config = dict(
    intermediate_size=1344,
    vocab_size=44503,
    norm='rmsnorm',
    init_std_down=0.0033,
    lr_mult_down=2.0,
    decay_shape='sqrt',
    train_tokens=797200000,
)
MLP neurons of a small language model. Each row is named by its layer, matrix (gate and up: input weights) and neuron, and shows model dimensions 64-127. Each number is 50 + 12 x the weight over its row's rms, rounded and kept within 0 to 99. A neuron's up and down rows have the sign that makes its largest values positive.
After each neuron's rows, "fires on" lists the tokens most often at its 100 highest values on Wikipedia text that the model never trained on.

L6.gate1049:31 43 15 77 42 48 39 62 55 43 51 67 48 43 42 44 48 63 53 47 44 60 25 45 50 45 51 39 69 42 72 55 57 67 49 55 52 57 51 52 57 41 26 60 73 65 58 39 88 54 38 45 56 72 63 46 52 49 48 65 51 48 37 70
L6.up1049:46 28 50 33 52 43 60 58 68 60 32 63 55 56 43 37 30 57 48 69 54 44 25 46 55 29 46 40 42 66 90 55 41 52 56 59 39 46 51 52 31 55 68 49 37 54 32 56 46 45 41 53 45 53 69 28 47 73 58 63 16 76 42 49
fires on: " to", " by", " between"

L7.gate718:56 38 57 42 61 26 38 75 56 36 54 48 74 36 76 47 44 29 32 47 59 46 60 63 66 57 55 53 55 64 36 36 53 67 68 54 45 74 66 38 30 52 59 37 45 48 47 49 65 42 50 42 61 51 47 52 57 57 61 65 67 44 50 53
L7.up718:49 45 44 48 41 51 60 34 37 48 53 45 53 63 50 42 71 50 45 54 54 76 50 54 73 43 62 58 59 39 28 64 59 53 64 51 40 67 69 49 35 54 70 46 49 51 57 39 64 42 50 43 36 72 44 76 31 76 24 55 60 59 54 54
fires on: " that", " but", " However,", " and", " though"

L6.gate491:25 53 51 45 78 44 52 58 57 30 84 51 36 47 51 51 58 54 57 47 40 57 22 52 63 60 48 41 50 48 64 55 47 59 57 79 36 56 38 48 43 57 60 62 52 49 44 55 49 55 61 72 69 67 86 60 51 61 52 53 48 72 42 42
L6.up491:69 37 50 50 40 58 76 67 64 58 53 51 52 64 51 50 46 75 48 58 58 61 48 52 50 44 49 47 58 42 56 50 52 65 73 36 51 50 73 65 65 42 69 43 47 30 66 49 59 77 55 42 67 43 47 41 55 74 61 65 58 71 45 61
fires on: "\n", " to", " by", " when", " from"

L4.gate725:60 42 53 39 46 65 56 70 75 44 34 64 51 65 62 35 61 49 57 57 55 41 51 22 43 39 49 52 47 65 59 50 46 56 49 35 39 45 54 63 53 48 51 58 45 70 45 45 22 35 39 46 65 58 57 37 66 45 40 47 76 76 64 72
L4.up725:62 47 31 35 44 45 69 31 81 19 41 41 40 58 62 56 49 67 43 57 50 38 49 60 50 38 58 52 30 52 37 60 54 52 61 31 57 56 50 55 41 49 49 51 57 36 48 38 48 64 56 58 63 44 66 26 53 42 36 43 54 45 53 62
fires on: "\n", "|", " |", "s:", "-", ":"

L6.gate1167:44 19 36 43 68 48 28 51 64 51 51 40 53 43 40 65 61 71 48 55 53 41 43 37 48 56 57 34 44 45 46 72 51 47 48 33 51 26 37 52 65 43 62 56 44 54 52 37 57 42 41 36 76 56 38 76 44 24 49 55 62 60 64 59
L6.up1167:42 42 50 47 36 52 43 45 70 31 50 42 35 49 49 56 63 41 54 44 60 35 37 62 65 49 73 40 40 42 34 48 47 51 58 47 48 55 58 66 50 62 46 47 27 58 31 66 40 43 41 40 46 22 70 60 34 39 38 52 35 54 51 50
fires on: "\n", "-", "|", " |", "z"

L6.gate366:37 72 60 48 58 58 66 61 49 36 46 57 53 35 50 51 39 53 58 63 32 51 50 58 50 43 53 61 43 69 56 51 54 59 71 38 62 68 57 52 62 66 63 57 72 74 64 36 52 28 56 54 71 41 59 28 53 34 56 29 37 50 59 40
L6.up366:75 40 56 52 66 51 60 54 47 56 52 71 43 51 48 40 63 59 42 47 44 50 54 32 64 63 65 56 61 38 46 51 52 52 58 25 43 46 56 49 55 31 44 61 46 57 38 55 39 68 36 57 53 58 81 37 26 46 55 48 53 51 41 30
fires on: " in", " on", " as", " |", " at"

L6.gate268:55 33 55 34 43 48 28 46 55 43 41 59 54 52 57 49 63 50 58 81 41 52 35 26 34 29 50 66 46 37 57 64 53 68 41 61 63 47 60 37 28 65 38 54 62 37 32 49 59 47 54 40 31 53 47 34 42 41 69 33 65 24 50 44
L6.up268:67 53 49 43 19 44 35 28 39 51 65 46 38 44 48 62 68 61 48 34 34 51 50 35 40 37 38 51 61 41 69 47 49 57 46 70 67 77 57 43 50 50 48 59 61 51 30 51 66 56 57 53 54 43 53 29 42 48 66 70 56 51 45 69
fires on: " and", " then", " before"

L7.gate1232:67 49 39 48 70 32 53 32 63 45 40 35 58 59 91 50 65 67 51 48 49 58 67 55 59 50 59 49 43 64 67 62 58 67 59 30 74 49 55 50 36 53 67 53 51 42 59 19 38 68 40 38 38 48 56 59 53 45 73 54 51 43 50 43
L7.up1232:53 45 32 64 57 48 41 62 53 45 55 24 52 42 68 39 85 49 60 73 51 39 50 48 39 59 46 34 51 46 52 58 59 40 57 40 77 49 55 61 64 32 62 35 57 39 49 27 32 55 53 41 58 59 28 39 46 48 42 48 38 53 43 49
fires on: " is", " at", " |", " was", " of", " from"

L6.gate77:54 66 48 42 45 61 52 46 59 39 48 29 53 49 40 55 39 32 65 45 39 59 44 54 60 63 68 41 51 56 58 58 56 59 31 40 68 52 28 37 56 41 46 61 46 56 51 32 41 43 38 54 47 49 49 48 56 42 32 49 42 70 64 41
L6.up77:42 49 48 55 45 36 47 22 51 31 52 57 28 60 50 57 48 45 38 57 46 28 45 51 46 28 74 53 25 36 48 53 58 40 64 68 61 54 57 46 35 37 38 51 31 64 54 53 53 78 58 49 53 50 53 66 56 36 52 40 46 52 44 47
fires on: "\n", " for", " |", " put"

L6.gate428:54 52 40 40 66 38 62 63 44 79 72 56 46 27 45 57 66 63 51 58 42 39 23 50 69 52 34 26 58 61 55 28 46 35 70 54 54 61 40 54 52 42 49 52 51 64 35 31 45 42 34 38 30 60 58 38 73 67 31 55 47 56 45 34
L6.up428:45 62 48 50 39 59 52 42 43 53 49 51 57 51 46 41 37 55 61 62 57 60 53 36 49 38 63 37 43 57 52 60 33 58 63 36 35 57 68 51 52 24 56 58 56 44 35 51 61 59 65 67 40 52 61 46 50 72 67 33 55 72 26 29
fires on: "\n", " resulted", " to"

L6.gate838:57 43 43 33 31 44 52 40 36 37 71 75 58 62 34 57 39 55 74 60 21 66 70 56 53 45 35 62 43 59 51 55 39 59 50 41 65 53 25 65 63 55 52 53 56 56 60 48 33 34 53 49 69 46 35 23 39 49 37 38 60 56 47 34
L6.up838:39 35 39 32 33 66 33 51 34 79 77 79 55 51 51 61 63 59 49 52 36 47 56 51 41 55 61 53 49 63 76 53 68 43 53 65 57 28 48 67 37 59 63 37 59 42 50 54 61 70 63 59 51 64 56 21 65 74 41 38 46 55 36 51
fires on: " of", " in", " per", " Per", " According", " is"

L4.gate404:67 58 38 54 78 41 41 58 63 38 44 56 52 32 44 70 41 54 50 51 59 44 70 59 67 54 56 73 47 64 39 57 52 43 64 49 49 57 61 51 63 44 53 48 39 51 54 56 47 70 59 52 43 61 65 53 32 57 51 42 30 48 55 60
L4.up404:70 40 26 44 61 48 47 55 51 56 56 58 39 46 58 57 52 45 49 41 52 55 34 47 26 26 72 51 75 42 37 30 74 47 60 62 30 50 53 53 63 58 51 51 51 36 50 46 37 55 57 54 56 68 42 26 34 47 50 40 42 65 41 61
fires on: " |", "|", " film", " book"

L7.gate1269:44 71 56 50 52 43 47 44 62 48 41 74 40 11 61 54 55 42 55 35 50 67 29 39 44 40 68 26 59 68 69 40 60 60 51 56 52 45 46 40 60 34 45 32 48 40 58 69 19 44 56 61 68 40 53 53 59 53 63 70 71 56 67 75
L7.up1269:43 49 55 44 61 58 65 38 49 46 30 36 41 39 67 49 54 45 52 48 44 55 52 46 36 24 38 11 54 58 59 44 54 53 37 44 41 47 54 45 42 60 61 50 49 48 52 54 47 56 58 58 32 59 50 70 64 34 82 68 72 38 38 54
fires on: " of", " to"

L4.gate60:48 55 11 47 50 49 49 69 46 29 54 33 42 60 49 41 52 34 40 51 36 45 48 56 61 62 43 49 43 35 54 55 64 30 70 31 33 63 51 42 44 37 49 45 68 55 39 40 47 30 39 58 43 55 35 29 77 64 60 53 22 48 56 49
L4.up60:53 42 30 70 51 56 50 63 75 45 44 27 56 54 73 46 51 34 54 52 50 37 43 35 49 56 54 42 52 56 65 40 29 39 63 38 63 37 55 34 31 40 34 50 36 57 55 67 39 76 61 30 49 63 53 29 72 57 36 53 30 55 66 56
fires on: " Team", "50", " place", " Tour", " Set"

L6.gate935:41 38 51 52 66 70 46 51 48 46 53 56 52 42 58 62 63 42 58 68 51 71 67 68 55 61 51 41 36 36 61 72 49 36 25 44 53 50 51 58 55 45 44 51 72 65 43 43 81 32 52 49 44 52 52 53 50 61 55 40 43 55 45 53
L6.up935:36 54 50 50 64 42 51 32 25 51 52 51 45 40 53 59 52 61 47 21 44 53 59 42 33 42 73 43 60 71 48 64 57 56 36 53 54 55 57 61 37 49 62 45 20 82 64 36 54 48 43 42 47 78 55 44 63 28 53 64 73 41 46 59
fires on: " of", "-", " at", " The", " or", " in"

L6.gate1270:50 56 57 47 46 56 29 65 50 65 40 66 37 64 53 59 46 36 45 32 35 45 57 33 53 59 47 26 51 72 44 42 42 36 54 56 55 40 47 63 53 66 48 34 59 74 60 67 69 29 52 47 34 64 51 40 69 47 51 60 81 69 53 59
L6.up1270:58 42 71 49 35 57 34 51 58 20 36 58 42 36 46 39 32 65 43 55 54 47 39 48 71 48 32 33 44 44 50 45 59 51 40 44 39 42 35 28 42 40 62 52 45 52 48 27 39 40 47 70 53 35 54 65 48 40 59 35 74 62 53 44
fires on: "-", "\n", " He", " he", "He", " married"

L7.gate408:62 48 47 60 31 39 41 63 46 47 56 54 29 50 57 42 50 71 65 47 30 44 50 50 32 47 41 25 61 60 36 52 48 52 58 76 45 58 58 48 62 60 68 48 56 47 53 46 61 50 65 57 62 65 45 64 58 49 63 35 73 44 56 38
L7.up408:44 48 58 60 58 47 57 66 50 42 32 40 65 70 42 33 32 56 62 37 64 52 47 47 59 42 61 18 57 47 41 44 56 66 63 53 59 42 56 56 73 62 63 49 49 39 51 63 63 55 41 38 51 39 53 74 33 65 50 58 63 48 48 59
fires on: "\n", " by"

L6.gate1301:62 68 44 50 49 64 38 67 54 36 42 53 58 38 65 68 65 46 63 35 27 55 49 29 46 37 42 54 32 79 38 59 31 49 52 55 50 42 45 40 60 57 28 62 47 59 51 70 27 32 56 51 49 50 39 36 39 47 52 49 70 50 39 78
L6.up1301:56 49 32 55 51 67 53 55 64 56 41 36 75 40 49 30 57 57 69 42 48 52 40 55 44 65 48 45 31 57 48 66 48 57 40 63 40 55 47 46 33 59 46 57 52 64 47 63 50 31 56 36 33 43 35 43 49 62 71 55 48 60 35 39
fires on: " |", "|", " of"

L7.gate821:41 43 41 60 54 50 84 46 54 63 67 43 45 42 43 57 50 44 58 65 64 56 61 63 50 37 64 58 36 57 59 64 49 67 50 63 51 26 35 45 20 36 57 22 52 55 36 35 56 46 53 46 82 53 41 24 55 54 58 91 48 62 60 71
L7.up821:51 48 42 45 41 10 47 34 44 70 61 61 37 75 36 34 37 50 68 39 65 39 49 61 33 34 77 70 64 48 49 48 34 38 51 34 46 50 71 56 52 58 45 40 54 66 67 61 23 72 55 63 55 48 65 42 33 50 38 73 55 43 45 29
fires on: " a", " the", " other", " to", " from"

L4.gate643:55 24 47 43 33 45 45 65 53 44 35 35 63 48 48 34 54 48 42 27 43 43 59 34 58 36 39 49 47 59 68 65 44 54 39 42 49 29 55 41 45 42 61 41 55 28 62 30 56 47 41 56 52 37 42 27 61 66 61 66 37 61 56 32
L4.up643:40 34 41 53 34 50 36 43 66 79 26 28 38 36 51 37 51 50 55 47 55 49 48 52 21 40 34 55 40 70 45 35 52 58 47 54 52 69 49 58 54 38 54 58 40 44 41 36 50 49 33 22 55 46 41 57 46 45 30 66 38 60 75 46
fires on: " from", " From", " at", " At"

L6.gate698:68 35 46 62 56 35 38 62 69 62 43 52 42 56 61 61 32 52 41 42 60 20 40 61 41 49 48 63 40 61 51 32 68 48 89 51 51 70 60 59 35 48 41 42 38 54 66 37 55 56 48 31 58 47 63 35 45 61 24 39 59 47 45 63
L6.up698:74 53 64 46 73 35 56 42 46 57 46 59 65 38 57 66 53 66 27 44 44 50 68 31 59 49 57 46 53 77 76 51 79 35 56 41 54 38 49 43 83 72 51 60 55 40 39 66 45 57 70 62 44 47 43 38 31 44 51 62 25 49 59 49
fires on: " ", " |", "|", " I", " 1;"

L6.gate618:61 62 46 55 44 47 70 53 57 35 39 53 65 43 51 56 57 48 60 65 45 62 57 59 59 47 29 49 44 34 47 29 44 44 51 46 76 49 49 40 33 66 41 41 56 64 57 49 36 48 80 62 73 48 44 46 61 67 40 66 35 51 41 75
L6.up618:38 46 66 54 56 20 57 58 75 59 40 74 52 38 22 74 51 46 50 65 54 51 51 56 49 67 55 56 51 43 62 48 55 39 46 23 46 57 59 53 62 44 55 54 76 64 61 78 34 59 53 50 90 35 38 47 37 63 58 67 49 37 44 49
fires on: " to"

L7.gate947:48 52 26 72 57 59 48 58 36 18 59 49 63 60 37 25 46 48 25 55 60 39 55 52 69 18 56 48 47 42 67 23 50 30 58 51 61 43 59 56 51 58 42 52 59 50 57 38 56 38 57 52 35 44 65 34 36 57 57 41 36 44 48 49
L7.up947:36 60 52 53 40 48 32 26 44 50 59 59 45 42 52 44 38 64 66 42 55 58 43 62 41 81 15 48 54 43 53 35 40 40 46 38 66 42 61 25 45 64 64 51 56 46 40 26 76 48 62 63 47 63 41 50 57 49 61 56 58 54 63 42
fires on: " |", " (born"

L4.gate1269:41 41 55 31 47 66 43 39 54 68 40 52 54 50 59 32 49 44 34 61 46 48 37 39 35 55 62 51 69 49 49 58 40 69 45 75 63 59 43 61 46 52 42 57 46 41 56 58 60 48 39 58 36 33 51 54 46 33 25 52 41 78 77 65
L4.up1269:57 18 56 63 40 63 36 49 50 40 67 45 50 46 48 47 51 51 26 26 46 60 66 38 60 72 35 46 55 54 33 24 49 41 53 66 65 44 65 69 56 55 62 45 55 54 42 56 60 56 40 61 44 51 41 52 49 60 35 52 49 41 61 29
fires on: " was", " he", " his", " well", " He", "’s"

L4.gate296:66 35 48 24 46 66 44 36 57 37 32 48 42 66 48 51 51 53 72 60 65 47 45 48 50 40 42 47 75 31 41 43 39 54 56 49 68 53 47 36 55 46 42 40 37 42 67 51 61 47 47 44 43 31 56 53 55 69 61 53 56 46 68 59
L4.up296:55 52 68 62 47 50 51 53 53 62 54 58 27 69 44 52 69 47 43 56 37 51 49 56 52 46 48 41 47 43 43 39 38 56 47 20 63 62 56 21 50 43 54 43 32 52 60 45 55 33 46 51 56 48 54 55 41 45 53 63 67 50 63 44
fires on: " of", " finished", " after", " into", " After", " throughout"

L6.gate1043:56 39 35 49 59 78 66 32 38 39 49 25 59 43 55 57 53 64 78 51 43 53 47 43 56 46 59 56 24 56 47 48 44 49 57 32 49 52 55 48 38 50 25 63 31 56 35 34 43 47 55 46 54 44 46 39 48 60 60 41 44 48 53 66
L6.up1043:66 53 48 46 46 36 49 55 48 51 29 49 50 60 50 62 54 67 57 39 42 49 49 70 59 52 37 48 34 51 43 41 61 25 68 61 58 45 51 54 42 60 40 57 33 45 78 43 55 71 53 39 33 61 50 57 56 48 62 45 51 58 45 39
fires on: "\n"

L7.gate783:42 52 58 39 43 51 59 51 35 48 38 64 30 44 35 42 37 50 45 34 44 32 68 43 39 34 59 56 60 64 72 78 52 60 59 79 54 38 65 47 44 41 70 40 35 51 65 44 33 51 59 58 46 46 57 36 55 46 57 46 47 46 35 56
L7.up783:59 62 45 50 63 33 28 31 62 49 52 28 41 54 46 59 54 38 46 44 45 68 39 41 53 25 70 50 43 45 52 62 46 48 56 54 66 31 39 29 40 53 62 47 37 42 44 38 44 45 26 42 38 44 62 53 54 39 67 54 71 40 26 70
fires on: " the", " one", " of", " Star", "\n"

L2.gate544:59 42 48 52 54 47 38 55 52 55 40 53 62 54 53 48 74 43 53 43 55 46 23 57 25 32 37 29 19 52 29 76 49 33 44 29 57 63 63 58 54 47 51 39 32 64 49 60 78 58 43 51 29 51 44 46 60 51 49 38 67 30 50 45
L2.up544:79 49 53 64 63 51 43 49 50 44 75 42 36 58 43 30 59 61 40 38 76 44 39 69 64 53 56 30 48 49 50 62 60 33 56 43 42 48 60 61 68 57 47 35 70 42 36 52 51 56 37 58 29 48 63 27 59 49 57 51 60 20 53 44
fires on: "á", " Greek", "ov", "iro", "ro", " Portuguese"

L2.gate1108:50 48 46 57 46 50 64 34 76 49 44 67 59 49 45 50 44 33 40 55 48 40 60 72 58 53 50 56 33 59 51 63 70 31 53 51 57 53 52 40 42 19 45 61 37 59 48 51 53 51 46 56 67 47 56 58 46 54 53 50 46 44 43 57
L2.up1108:39 54 53 50 39 36 70 32 63 36 36 51 55 40 34 56 40 39 35 49 61 45 50 67 72 50 47 65 39 47 43 76 55 64 42 55 63 29 37 34 51 43 54 34 45 52 39 39 59 53 50 64 42 50 53 43 61 35 23 54 39 41 42 66
fires on: " under", "ou", " Sou", " Under", " out"

L4.gate923:35 64 61 33 70 56 81 44 34 33 53 59 53 46 33 46 52 48 48 59 48 30 59 52 61 25 64 54 65 50 39 53 51 40 62 42 57 57 55 43 51 38 44 42 60 55 62 65 39 43 51 47 63 35 61 51 45 30 60 40 44 47 70 67
L4.up923:63 24 58 53 39 34 53 52 56 59 39 56 65 25 27 51 52 53 41 57 54 54 42 51 65 40 63 40 67 53 56 50 23 45 36 51 40 50 48 34 31 23 47 45 65 64 36 63 46 42 45 39 37 56 68 56 49 67 56 50 58 67 60 41
fires on: " |", "-", "\n"

L7.gate638:49 47 52 64 72 50 44 50 40 39 50 45 50 46 65 62 35 46 62 56 45 68 58 40 47 57 49 58 46 44 49 46 54 45 42 45 36 37 71 46 52 71 31 59 46 33 51 68 16 44 61 58 50 37 23 50 37 59 40 56 47 55 58 41
L7.up638:53 26 55 40 65 46 70 24 52 59 62 54 40 44 44 43 38 50 49 49 53 41 42 58 51 26 52 29 70 53 46 49 66 72 44 65 68 37 59 51 50 50 62 49 53 23 51 38 56 48 35 51 53 28 56 45 48 56 69 52 41 47 23 56
fires on: " both", " all", " only", " late", " to", " of"

L6.gate444:41 20 67 55 57 23 44 49 52 49 16 66 60 66 63 34 39 46 54 67 43 60 65 28 46 35 49 64 48 60 57 44 56 53 31 47 42 54 46 36 51 52 58 36 21 42 37 49 47 61 53 41 44 44 46 54 50 46 51 56 78 43 53 57
L6.up444:38 32 62 66 38 44 54 35 55 39 42 59 30 45 55 32 26 62 40 52 47 57 38 35 53 54 47 48 49 65 58 48 59 33 47 70 50 59 44 40 43 48 35 78 53 36 64 58 42 53 69 51 51 62 41 27 37 43 63 51 47 39 36 49
fires on: " also", " then"

L7.gate431:23 65 44 45 47 31 52 64 69 49 46 50 53 60 60 54 50 66 46 59 23 57 63 47 30 42 57 58 50 66 52 36 71 46 47 70 46 49 52 64 40 21 39 37 54 53 55 33 57 47 51 68 67 53 48 66 46 60 52 61 57 56 40 49
L7.up431:73 43 43 45 51 66 49 43 53 44 34 54 64 35 49 31 22 41 63 80 54 52 38 48 37 60 65 50 57 59 68 49 30 47 41 35 57 44 43 64 49 63 69 45 51 47 31 61 41 45 55 49 64 48 39 39 66 63 56 48 46 55 25 51
fires on: " to", " in", " by", " and", " for", " which"

L6.gate16:53 56 39 30 44 45 59 42 26 48 73 49 38 54 56 41 63 33 81 58 61 67 67 27 35 69 61 35 34 43 51 51 45 63 44 36 44 32 25 53 39 35 40 40 58 55 50 50 47 71 54 31 67 59 41 45 33 46 56 57 59 73 49 36
L6.up16:59 36 46 49 52 48 61 41 29 60 56 54 30 53 45 60 48 46 59 42 50 58 34 53 44 67 47 62 67 43 45 41 65 45 57 85 68 38 60 71 41 60 60 60 48 28 61 52 48 53 51 53 40 36 38 48 35 57 32 48 54 43 48 51
fires on: " to", " of", " in", " by", " with"

L6.gate107:54 31 49 46 68 48 73 52 46 28 40 42 48 73 59 29 53 56 58 56 43 48 43 52 44 49 37 44 42 72 37 41 33 45 45 42 66 55 64 29 62 41 35 32 68 84 56 66 63 38 87 31 46 38 57 55 49 40 39 40 54 59 63 44
L6.up107:51 48 32 49 62 44 44 67 61 49 33 61 30 43 43 62 67 52 70 45 52 21 32 41 50 49 46 36 53 67 48 48 49 59 54 43 46 39 49 47 41 51 57 34 33 71 53 54 55 46 38 43 65 45 41 54 36 66 38 59 42 51 64 46
fires on: " by", " began", " By", " of", " said", " finished"

L4.gate262:58 59 37 37 54 23 63 51 54 47 52 43 60 50 52 64 43 30 50 22 50 59 58 43 61 74 34 70 50 24 41 51 43 24 69 42 42 37 27 59 57 45 47 45 55 41 52 57 56 47 49 50 17 48 53 62 42 54 52 60 17 49 67 45
L4.up262:66 41 54 29 55 44 60 35 51 67 66 55 68 27 58 43 32 43 20 43 59 45 46 64 56 72 61 51 52 59 41 30 59 47 57 47 47 46 46 68 53 53 66 47 45 38 39 33 49 44 61 61 49 51 32 51 52 51 53 51 64 51 40 44
fires on: " at", " @", " with", "\n"

L6.gate145:40 37 32 57 50 51 60 38 49 32 41 52 50 27 41 55 54 34 69 52 36 62 65 49 61 61 50 43 48 39 67 40 41 63 37 47 36 49 52 77 50 50 36 59 50 59 36 40 57 51 54 67 68 73 58 63 43 46 46 50 53 66 52 40
L6.up145:52 44 66 55 68 52 50 55 49 62 41 54 60 36 48 60 47 37 53 34 41 55 53 39 34 26 45 59 56 39 40 53 48 50 30 19 62 19 48 67 57 49 64 59 42 53 51 52 55 66 47 70 56 62 40 59 53 49 36 33 46 65 36 53
fires on: " in", " of", " at", " for"

L4.gate699:62 61 59 47 34 34 60 43 47 61 37 40 59 77 70 41 46 39 60 41 49 46 27 31 35 47 54 33 59 69 59 35 49 50 54 57 51 37 51 40 58 55 46 25 65 56 56 56 64 42 67 40 49 48 55 59 64 63 41 47 52 66 56 74
L4.up699:46 65 35 48 34 45 53 52 57 44 61 58 33 43 61 50 44 48 48 45 68 39 50 49 52 35 54 31 57 55 58 56 57 52 37 47 64 48 62 26 69 55 42 71 46 38 47 48 43 62 38 71 64 53 71 62 50 46 57 48 60 70 48 44
fires on: " to", " from", " at", " about", " passing"

L6.gate658:54 55 57 45 21 60 54 59 24 39 55 41 33 39 55 58 59 38 63 50 34 49 52 27 54 44 38 36 51 61 49 49 34 66 59 33 55 59 48 57 46 29 63 42 51 64 46 48 47 41 37 40 61 57 41 61 42 53 60 56 33 65 47 55
L6.up658:55 49 52 50 36 51 32 61 30 49 63 46 63 53 49 52 35 50 48 54 43 49 56 40 52 56 75 43 45 33 65 73 43 47 24 48 64 30 58 60 38 49 60 56 58 37 54 56 68 51 45 70 21 48 31 38 52 25 38 52 71 34 42 30
fires on: " as", " and", " |"

L4.gate369:68 48 32 51 39 50 62 54 62 39 56 32 55 44 47 42 38 72 39 68 41 60 43 40 45 42 63 47 47 53 20 66 62 74 70 61 39 51 57 48 40 51 65 52 55 54 40 62 54 51 34 42 67 49 44 38 49 36 47 55 45 52 57 50
L4.up369:61 50 43 42 48 72 44 38 56 30 56 50 44 39 61 39 48 36 29 60 57 42 40 54 52 66 53 43 56 49 73 46 52 56 52 54 60 51 33 20 50 51 51 59 46 46 65 55 50 46 45 60 44 56 56 59 53 44 45 33 37 49 37 42
fires on: " |", "\n", "|", ":"

L4.gate1128:49 51 44 45 48 54 57 57 32 45 53 56 53 56 41 36 43 43 39 63 57 41 54 58 45 38 46 50 46 25 57 44 32 45 54 34 28 63 58 47 36 42 59 44 70 64 21 59 57 44 56 37 31 51 53 52 32 45 38 53 29 41 51 50
L4.up1128:38 32 55 38 43 38 41 56 48 47 42 54 62 53 71 59 41 47 65 64 52 31 54 53 40 52 53 49 56 41 74 49 67 22 30 60 61 43 46 56 57 39 59 48 65 58 65 38 54 46 23 54 43 30 28 77 52 34 61 66 50 72 54 38
fires on: " C", " |", " c"

L2.gate189:39 44 40 28 66 43 58 50 61 52 34 43 67 42 78 43 59 64 42 58 51 56 69 54 60 59 35 49 51 54 64 36 35 51 37 35 69 46 68 45 50 57 40 46 54 57 58 48 53 40 42 77 50 68 37 43 33 35 47 53 60 62 64 70
L2.up189:46 35 78 49 44 57 56 36 70 41 10 52 48 58 65 61 67 56 50 75 47 50 52 69 62 38 63 63 54 31 47 53 20 38 35 52 90 29 44 42 32 60 46 61 45 54 34 50 49 46 53 49 77 71 49 57 52 46 59 43 72 53 40 60
fires on: "t", " \"T", "-t", " t", "T", "-T"

L4.gate1242:68 59 41 34 31 46 31 40 64 69 77 65 47 41 42 54 46 62 51 71 35 50 57 42 53 46 61 53 54 40 46 49 91 63 44 74 58 39 65 68 55 42 44 33 47 48 39 62 49 70 36 53 52 28 53 23 63 27 64 45 44 46 42 31
L4.up1242:63 48 38 51 46 48 31 47 65 54 65 62 62 65 61 59 54 63 28 41 38 45 58 53 55 45 63 53 45 31 58 47 48 48 55 54 56 51 50 46 49 56 66 32 43 59 72 63 38 60 20 23 46 52 60 61 43 27 54 49 76 47 43 52
fires on: "\n", " |", "|", "al", "=", " John"

L4.gate1277:29 60 47 40 61 58 67 52 55 37 60 63 48 45 46 53 33 48 57 62 45 56 64 64 55 36 56 27 36 39 60 53 53 52 42 43 35 56 46 50 63 47 43 50 53 59 49 42 46 42 48 71 63 51 39 63 57 53 74 55 68 40 53 39
L4.up1277:43 59 35 52 71 28 67 38 49 30 63 57 47 50 48 40 29 45 49 78 40 70 69 46 49 65 65 31 33 50 26 47 45 57 42 59 62 47 37 42 62 47 61 43 65 35 53 37 54 72 65 65 74 47 49 42 51 47 30 47 78 47 39 66
fires on: " under", " of", " to", " by", " Under", " from"

L4.gate1117:50 51 47 53 45 52 64 48 47 57 42 59 66 50 51 52 55 49 37 70 49 47 67 62 53 72 21 42 32 58 50 67 48 49 35 55 63 54 66 53 38 71 76 50 46 61 43 45 51 60 47 66 45 45 53 27 36 29 60 42 35 19 55 45
L4.up1117:57 41 57 35 51 70 60 47 55 44 38 59 43 33 63 71 18 62 44 70 45 55 49 75 47 38 48 62 74 40 37 21 58 49 46 41 52 61 44 44 43 63 69 43 41 49 58 69 44 32 46 42 46 54 39 33 29 49 47 49 56 32 63 53
fires on: "t", "ret", "et", "ont", "-t", " Int"